{
  "num_hidden_layers": 12,
  "hidden_size": 384,
  "num_attention_heads": 6,
  "num_key_value_heads": 6,
  "head_dim": 64,
  "intermediate_size": 1536,
  "vocab_size": 32000,
  "hidden_act": "squared_relu",
  "norm": "rmsnorm",
  "norm_place": "pre",
  "norm_eps": 1e-05,
  "positions": "rope",
  "rope_theta": 54400.0,
  "rope_fraction": 1.0,
  "qk_norm": true,
  "attn_scale": 0.125,
  "bias": "none",
  "tie_word_embeddings": false,
  "parallel_block": false,
  "extras": ["capped logits"],
  "init": "uniform",
  "init_std_qkv": 0.0367,
  "init_std_o": 0.0,
  "init_std_up": 0.0367,
  "init_std_down": 0.0,
  "optimizer": "muon_variant",
  "learning_rate": 0.0106,
  "lr_mult_o": 3.0,
  "lr_mult_down": 1.5,
  "beta1": 0.9,
  "lr_head": 0.00707,
  "max_grad_norm": 0.5,
  "warmup_steps": 130,
  "schedule": "wsd",
  "decay_fraction": 1.0,
  "decay_shape": "linear",
  "final_lr_fraction": 0.0,
  "batch_tokens": 32768,
  "max_seq_len": 1024,
  "doc_mask": false,
  "train_tokens": 276000000,
  "max_steps": 8423,
  "dataset": "wikipedia_en"
}
MLP neurons of a small language model. Each row is named by its layer, matrix (up: input weights) and neuron, and shows model dimensions 0-127. Each number is 50 + 12 x the weight over its row's rms, rounded and kept within 0 to 99.
A block is one neuron, or neurons of one layer that tend to fire together. After each block is what it responds to, as a language model described it from the Wikipedia text at the highest values.

L6.up979:36 43 58 66 39 50 59 31 37 36 31 55 44 59 37 56 65 53 35 38 31 57 74 39 67 58 48 52 48 42 55 37 50 33 52 74 32 42 62 67 75 41 56 52 52 53 39 53 61 32 57 56 57 55 40 55 45 50 53 61 61 61 46 39 48 42 47 50 42 43 63 60 48 49 39 51 54 59 58 61 54 15 20 80 63 56 52 43 62 46 58 49 57 52 60 60 47 54 65 53 45 35 46 31 46 49 41 38 47 59 51 36 33 51 71 76 44 48 62 40 55 43 42 36 65 50 42 67
Year ending full dates

L3.up736:50 58 45 45 37 57 56 55 26 39 48 50 57 60 52 32 58 60 66 50 50 51 47 60 64 61 45 74 52 51 62 39 59 60 54 18 66 69 71 31 53 46 40 53 35 54 60 30 74 48 43 88 43 70 51 65 45 38 47 51 43 44 51 55 66 25 46 54 64 57 54 42 30 49 59 60 47 70 62 62 43 48 48 68 32 54 55 46 58 31 33 36 36 59 59 68 63 41 53 59 50 51 47 50 38 69 70 48 40 40 44 46 21 67 54 63 77 48 26 44 25 45 63 24 33 34 51 30
L3.up880:27 59 56 57 59 49 48 44 61 67 29 56 62 55 51 62 57 38 38 41 44 47 48 66 43 57 50 40 45 64 45 43 40 58 40 51 59 45 59 27 54 44 52 63 35 58 36 61 50 48 85 48 57 50 49 30 51 49 34 51 49 76 47 32 62 44 59 55 51 39 41 44 40 61 45 49 68 63 57 51 61 38 56 41 41 49 72 41 69 64 57 38 67 60 55 49 68 48 64 37 58 28 64 82 42 51 45 55 48 30 62 43 46 45 42 74 34 24 45 65 56 38 54 48 41 55 72 29
L3.up1192:53 70 68 63 49 64 51 29 39 36 36 61 61 54 34 60 35 60 19 54 51 46 67 53 35 61 56 57 78 61 31 66 43 56 70 51 65 49 47 30 54 60 48 36 43 31 64 45 65 38 42 53 44 76 58 64 46 53 26 41 58 66 49 58 56 32 33 33 46 33 59 74 41 76 36 60 72 59 40 53 43 50 69 54 43 39 67 48 51 29 45 49 52 34 60 73 37 44 44 46 62 72 54 66 50 44 59 70 53 59 49 29 46 56 38 31 76 66 56 52 52 65 63 35 51 39 44 73
L3.up1297:62 47 67 40 29 57 48 56 47 60 60 67 40 56 60 65 56 48 34 30 46 69 56 81 42 55 53 56 74 56 58 50 66 39 46 47 49 53 81 36 59 68 38 57 47 43 50 40 45 57 40 60 28 53 58 50 46 54 44 44 51 54 36 36 46 53 57 44 39 47 31 45 53 37 41 52 56 55 35 59 54 45 41 61 50 44 55 48 64 31 36 50 64 40 51 51 53 73 53 42 60 48 50 54 61 35 38 48 59 48 35 38 40 70 48 56 62 49 34 57 51 61 44 65 53 58 57 43
Years and lifespan markers

L8.up195:37 61 65 37 61 44 74 67 52 29 38 42 56 62 41 51 30 63 43 61 58 68 49 52 59 28 62 45 70 34 47 43 43 56 59 73 52 40 59 43 59 45 12 42 30 46 47 47 53 33 38 37 69 27 59 56 48 41 55 34 73 89 37 58 53 43 27 82 40 48 74 64 70 70 56 49 43 38 53 36 39 34 42 33 42 60 64 62 48 56 57 53 46 29 36 63 53 48 52 60 45 34 58 61 51 25 53 30 48 68 33 21 40 50 59 55 49 34 37 41 49 36 55 41 63 77 51 53
L8.up341:46 46 82 51 54 38 63 40 77 54 40 44 55 58 63 48 45 52 40 60 40 58 45 46 42 74 57 38 45 67 33 29 54 30 48 46 50 68 51 45 50 51 37 69 54 39 59 59 48 22 47 36 37 47 30 67 26 40 53 37 47 47 39 40 50 46 56 56 46 60 41 55 46 42 34 42 59 45 39 48 60 38 64 52 60 60 52 30 69 71 37 76 47 53 34 56 35 51 29 54 43 52 57 54 55 50 54 71 41 42 40 61 55 55 57 52 76 62 46 34 50 51 30 47 58 66 44 32
L8.up601:48 44 48 76 67 71 45 31 50 35 48 56 38 59 42 62 39 55 51 46 37 55 49 47 46 52 36 28 36 55 49 60 80 52 67 50 52 56 50 58 69 60 59 51 63 64 61 28 43 68 56 37 57 70 45 54 31 61 49 37 64 40 54 56 68 48 47 73 31 59 67 56 41 58 34 45 47 73 50 49 45 55 62 58 55 67 73 64 70 55 46 50 54 47 57 54 63 30 65 60 67 45 63 62 58 49 46 57 66 48 34 41 59 37 41 53 51 46 43 53 64 47 66 44 45 36 45 46
L8.up699:58 40 75 46 44 64 66 34 35 56 70 40 43 44 51 57 46 59 45 73 54 58 46 44 61 46 54 77 40 47 33 49 59 76 41 46 59 59 46 58 61 70 53 43 41 49 43 44 58 30 39 61 49 26 37 76 45 57 63 57 51 74 41 47 44 59 47 48 37 76 39 45 54 57 30 49 43 53 72 51 57 50 56 47 61 67 62 43 63 51 55 42 52 74 39 50 65 60 56 43 32 50 28 52 47 29 49 56 48 47 62 24 47 52 37 58 66 39 61 46 68 69 37 44 59 55 25 63
Years in full dates

L3.up197:40 40 39 58 58 91 57 51 51 28 22 35 72 58 60 34 60 60 42 57 44 56 52 51 66 53 34 64 50 56 51 72 50 36 23 74 55 34 46 43 60 52 54 60 50 38 43 68 78 42 46 68 54 38 33 54 29 56 56 63 54 51 49 33 91 70 62 39 69 46 52 53 42 50 26 44 53 49 41 43 49 52 60 43 33 50 57 31 50 52 51 43 62 54 36 69 49 40 42 47 61 39 69 56 73 45 52 42 42 49 68 41 64 44 69 59 52 30 69 45 23 49 60 61 38 51 54 32
L3.up321:59 52 51 53 64 55 52 51 43 41 49 65 62 50 71 22 61 61 56 63 55 56 50 67 57 71 51 53 32 40 53 37 55 46 52 45 38 43 47 25 40 59 48 57 58 50 62 59 50 59 47 65 71 39 61 47 41 48 57 65 51 64 52 53 60 36 49 65 39 45 33 45 47 51 44 41 44 29 42 32 22 65 39 49 53 57 52 34 58 68 52 56 49 59 65 64 35 42 34 31 50 37 25 71 31 61 57 59 47 85 43 44 55 26 53 50 47 68 54 56 46 53 56 38 35 64 58 41
L3.up822:51 49 30 41 46 51 43 72 59 47 54 37 47 53 58 65 46 45 46 61 33 52 42 55 58 30 35 45 55 40 44 50 44 57 54 55 39 47 41 34 38 46 63 41 46 38 51 53 71 72 41 46 56 36 50 67 45 45 58 69 34 58 61 56 70 72 68 29 32 37 61 60 36 50 39 64 47 69 42 31 40 45 49 43 57 41 47 38 74 56 46 35 51 67 42 59 25 53 59 53 48 48 45 77 39 56 28 43 47 32 64 36 42 64 51 68 50 35 44 65 26 57 47 74 32 56 60 50
L3.up1251:25 41 69 59 50 37 65 59 54 52 51 48 60 36 36 32 50 36 51 53 56 60 58 56 48 49 57 53 44 38 47 56 35 54 64 51 67 61 60 48 55 52 51 45 35 69 68 36 37 52 52 78 58 44 72 69 53 32 48 80 48 78 28 54 53 40 44 37 44 51 56 57 52 43 68 37 41 53 41 36 54 52 62 46 36 56 42 33 66 29 24 51 44 54 71 53 51 46 45 33 38 35 37 61 50 47 50 58 17 62 52 38 58 55 58 53 70 57 34 58 51 60 64 42 71 60 54 51
Quantifier determiners

L6.up635:64 43 48 45 50 70 29 57 42 32 51 64 33 66 59 49 33 48 51 46 22 40 60 63 53 24 38 51 50 61 41 67 46 40 37 26 50 49 50 53 52 43 52 48 60 64 61 53 51 43 58 51 56 35 75 48 35 32 62 53 64 36 52 48 38 29 51 47 49 46 41 36 53 64 55 66 68 59 74 64 46 39 51 43 36 25 48 38 45 53 62 45 43 38 43 45 45 64 30 45 53 42 42 50 45 48 58 56 61 32 55 18 49 54 48 38 38 49 38 45 68 46 59 39 23 31 80 63
Definite article after locatives

L8.up127:37 35 59 52 59 36 37 55 45 33 48 53 28 52 38 62 56 33 54 51 63 54 59 77 65 48 49 39 43 46 46 52 32 43 70 36 46 49 58 71 39 53 45 50 64 49 47 59 57 55 44 59 73 41 56 45 51 39 58 66 64 68 50 46 64 48 45 46 42 53 31 29 57 75 66 46 46 37 58 35 43 66 55 48 25 41 67 50 48 33 30 33 44 49 69 42 49 52 56 52 49 59 55 52 48 39 44 41 46 31 46 50 53 52 30 39 36 39 51 31 45 40 36 52 59 32 68 45
L8.up722:61 46 31 47 60 32 39 53 63 63 24 62 40 40 62 67 69 50 65 60 40 63 60 60 40 41 53 41 33 52 39 35 46 58 38 62 53 44 45 42 53 63 53 46 72 49 63 52 24 48 61 58 60 51 72 46 43 34 42 56 45 44 76 47 42 68 39 34 58 58 31 45 52 43 36 53 49 67 55 61 44 79 46 47 54 51 54 48 73 43 50 38 36 51 33 57 40 63 58 43 60 40 47 55 59 49 58 62 45 34 56 74 60 28 37 42 59 33 71 61 47 29 48 44 43 50 54 43
L8.up727:50 47 60 34 55 71 38 69 41 38 70 47 53 24 30 43 56 52 53 37 37 70 32 47 50 58 32 47 35 43 62 32 48 52 52 54 19 75 55 63 59 63 34 61 48 35 24 30 28 50 55 41 44 65 33 54 47 61 40 62 69 26 53 32 43 53 48 71 55 52 48 30 51 68 58 46 59 49 33 51 38 54 74 38 67 39 34 51 43 36 51 56 49 73 37 72 60 39 53 47 38 37 59 51 53 53 55 39 52 54 41 63 51 52 54 48 49 60 45 61 47 36 39 51 80 46 36 38
L8.up1492:59 68 36 53 37 39 64 51 34 55 48 56 37 57 26 63 52 77 42 48 62 48 58 67 62 39 53 28 18 36 49 48 48 58 65 52 44 33 50 55 50 61 56 33 70 51 35 35 53 72 50 51 60 45 55 58 32 71 52 59 63 59 46 38 59 44 48 58 61 28 52 43 39 45 74 53 26 58 54 49 60 52 55 39 34 51 37 49 64 52 54 69 68 48 70 70 47 45 44 49 32 43 41 37 39 58 41 61 65 57 44 29 32 50 38 77 57 47 51 67 23 41 63 38 48 63 42 65
Name or country starts

L8.up423:50 43 56 50 37 73 40 54 50 38 54 51 53 59 09 60 43 73 29 41 37 59 46 44 68 40 48 64 45 72 36 59 74 57 46 47 49 29 53 48 49 62 59 53 33 55 58 61 64 41 70 36 55 37 45 47 29 42 28 39 70 51 55 43 61 42 64 33 62 42 58 61 52 58 40 56 40 60 53 48 59 20 53 48 71 39 51 60 28 60 43 45 31 46 40 50 37 42 62 39 58 41 43 58 49 61 45 72 56 48 52 31 54 70 40 44 47 74 73 69 43 44 19 54 60 40 64 52
L8.up684:62 47 38 43 64 47 61 39 67 66 57 44 59 65 26 62 72 63 51 77 64 34 41 38 54 76 18 41 49 66 37 61 55 38 69 45 51 51 59 52 51 62 70 48 48 61 50 44 38 47 54 66 56 43 60 67 67 36 58 69 42 40 58 52 45 59 64 57 70 51 55 44 62 57 47 55 55 53 45 53 45 53 77 52 64 39 51 34 57 39 40 26 46 60 44 66 63 43 56 53 34 55 57 45 23 51 47 44 46 59 60 58 37 49 53 42 53 59 44 47 49 68 26 62 50 36 65 37
L8.up968:25 56 50 49 71 60 33 48 42 55 24 46 30 64 68 49 59 49 40 49 30 57 59 52 39 39 50 52 43 41 39 50 55 62 44 62 48 52 44 46 37 34 39 62 53 29 54 47 41 38 67 45 35 67 54 32 44 47 52 42 67 59 72 35 40 63 54 50 45 41 50 63 53 50 60 49 56 59 41 47 48 31 55 44 59 22 66 39 44 58 28 67 32 55 73 73 72 59 37 50 49 57 37 91 58 42 37 53 63 60 39 46 41 44 56 66 29 56 46 42 50 58 55 48 53 67 47 48
L8.up1477:42 52 51 39 59 67 29 51 63 42 56 44 51 73 48 38 62 46 45 57 36 42 48 61 43 35 43 53 72 44 32 51 37 60 51 54 41 68 57 41 47 44 48 74 39 62 47 58 44 42 65 63 55 49 48 58 44 53 45 56 48 60 48 67 41 76 44 58 47 33 56 40 34 42 63 64 40 44 68 55 49 43 56 57 55 49 36 46 41 50 38 38 51 55 60 55 53 44 33 45 55 65 30 75 37 62 66 75 48 49 53 32 43 41 60 56 44 59 52 71 39 72 59 37 38 51 40 69
Determiner after preposition

L6.up1028:38 59 22 35 62 28 35 38 64 44 49 54 44 31 42 58 57 43 62 60 38 39 53 47 50 69 39 51 65 55 38 39 44 53 24 63 47 41 46 43 34 45 45 48 80 69 46 40 46 57 45 76 66 38 55 63 43 57 46 56 61 42 45 59 47 71 67 29 41 75 43 33 37 54 52 53 58 49 56 55 41 43 53 68 75 53 63 62 42 60 34 69 61 65 12 80 45 70 17 46 48 74 36 60 77 11 49 48 46 41 69 50 70 32 22 49 52 33 49 48 47 32 73 60 35 53 67 63
Male given names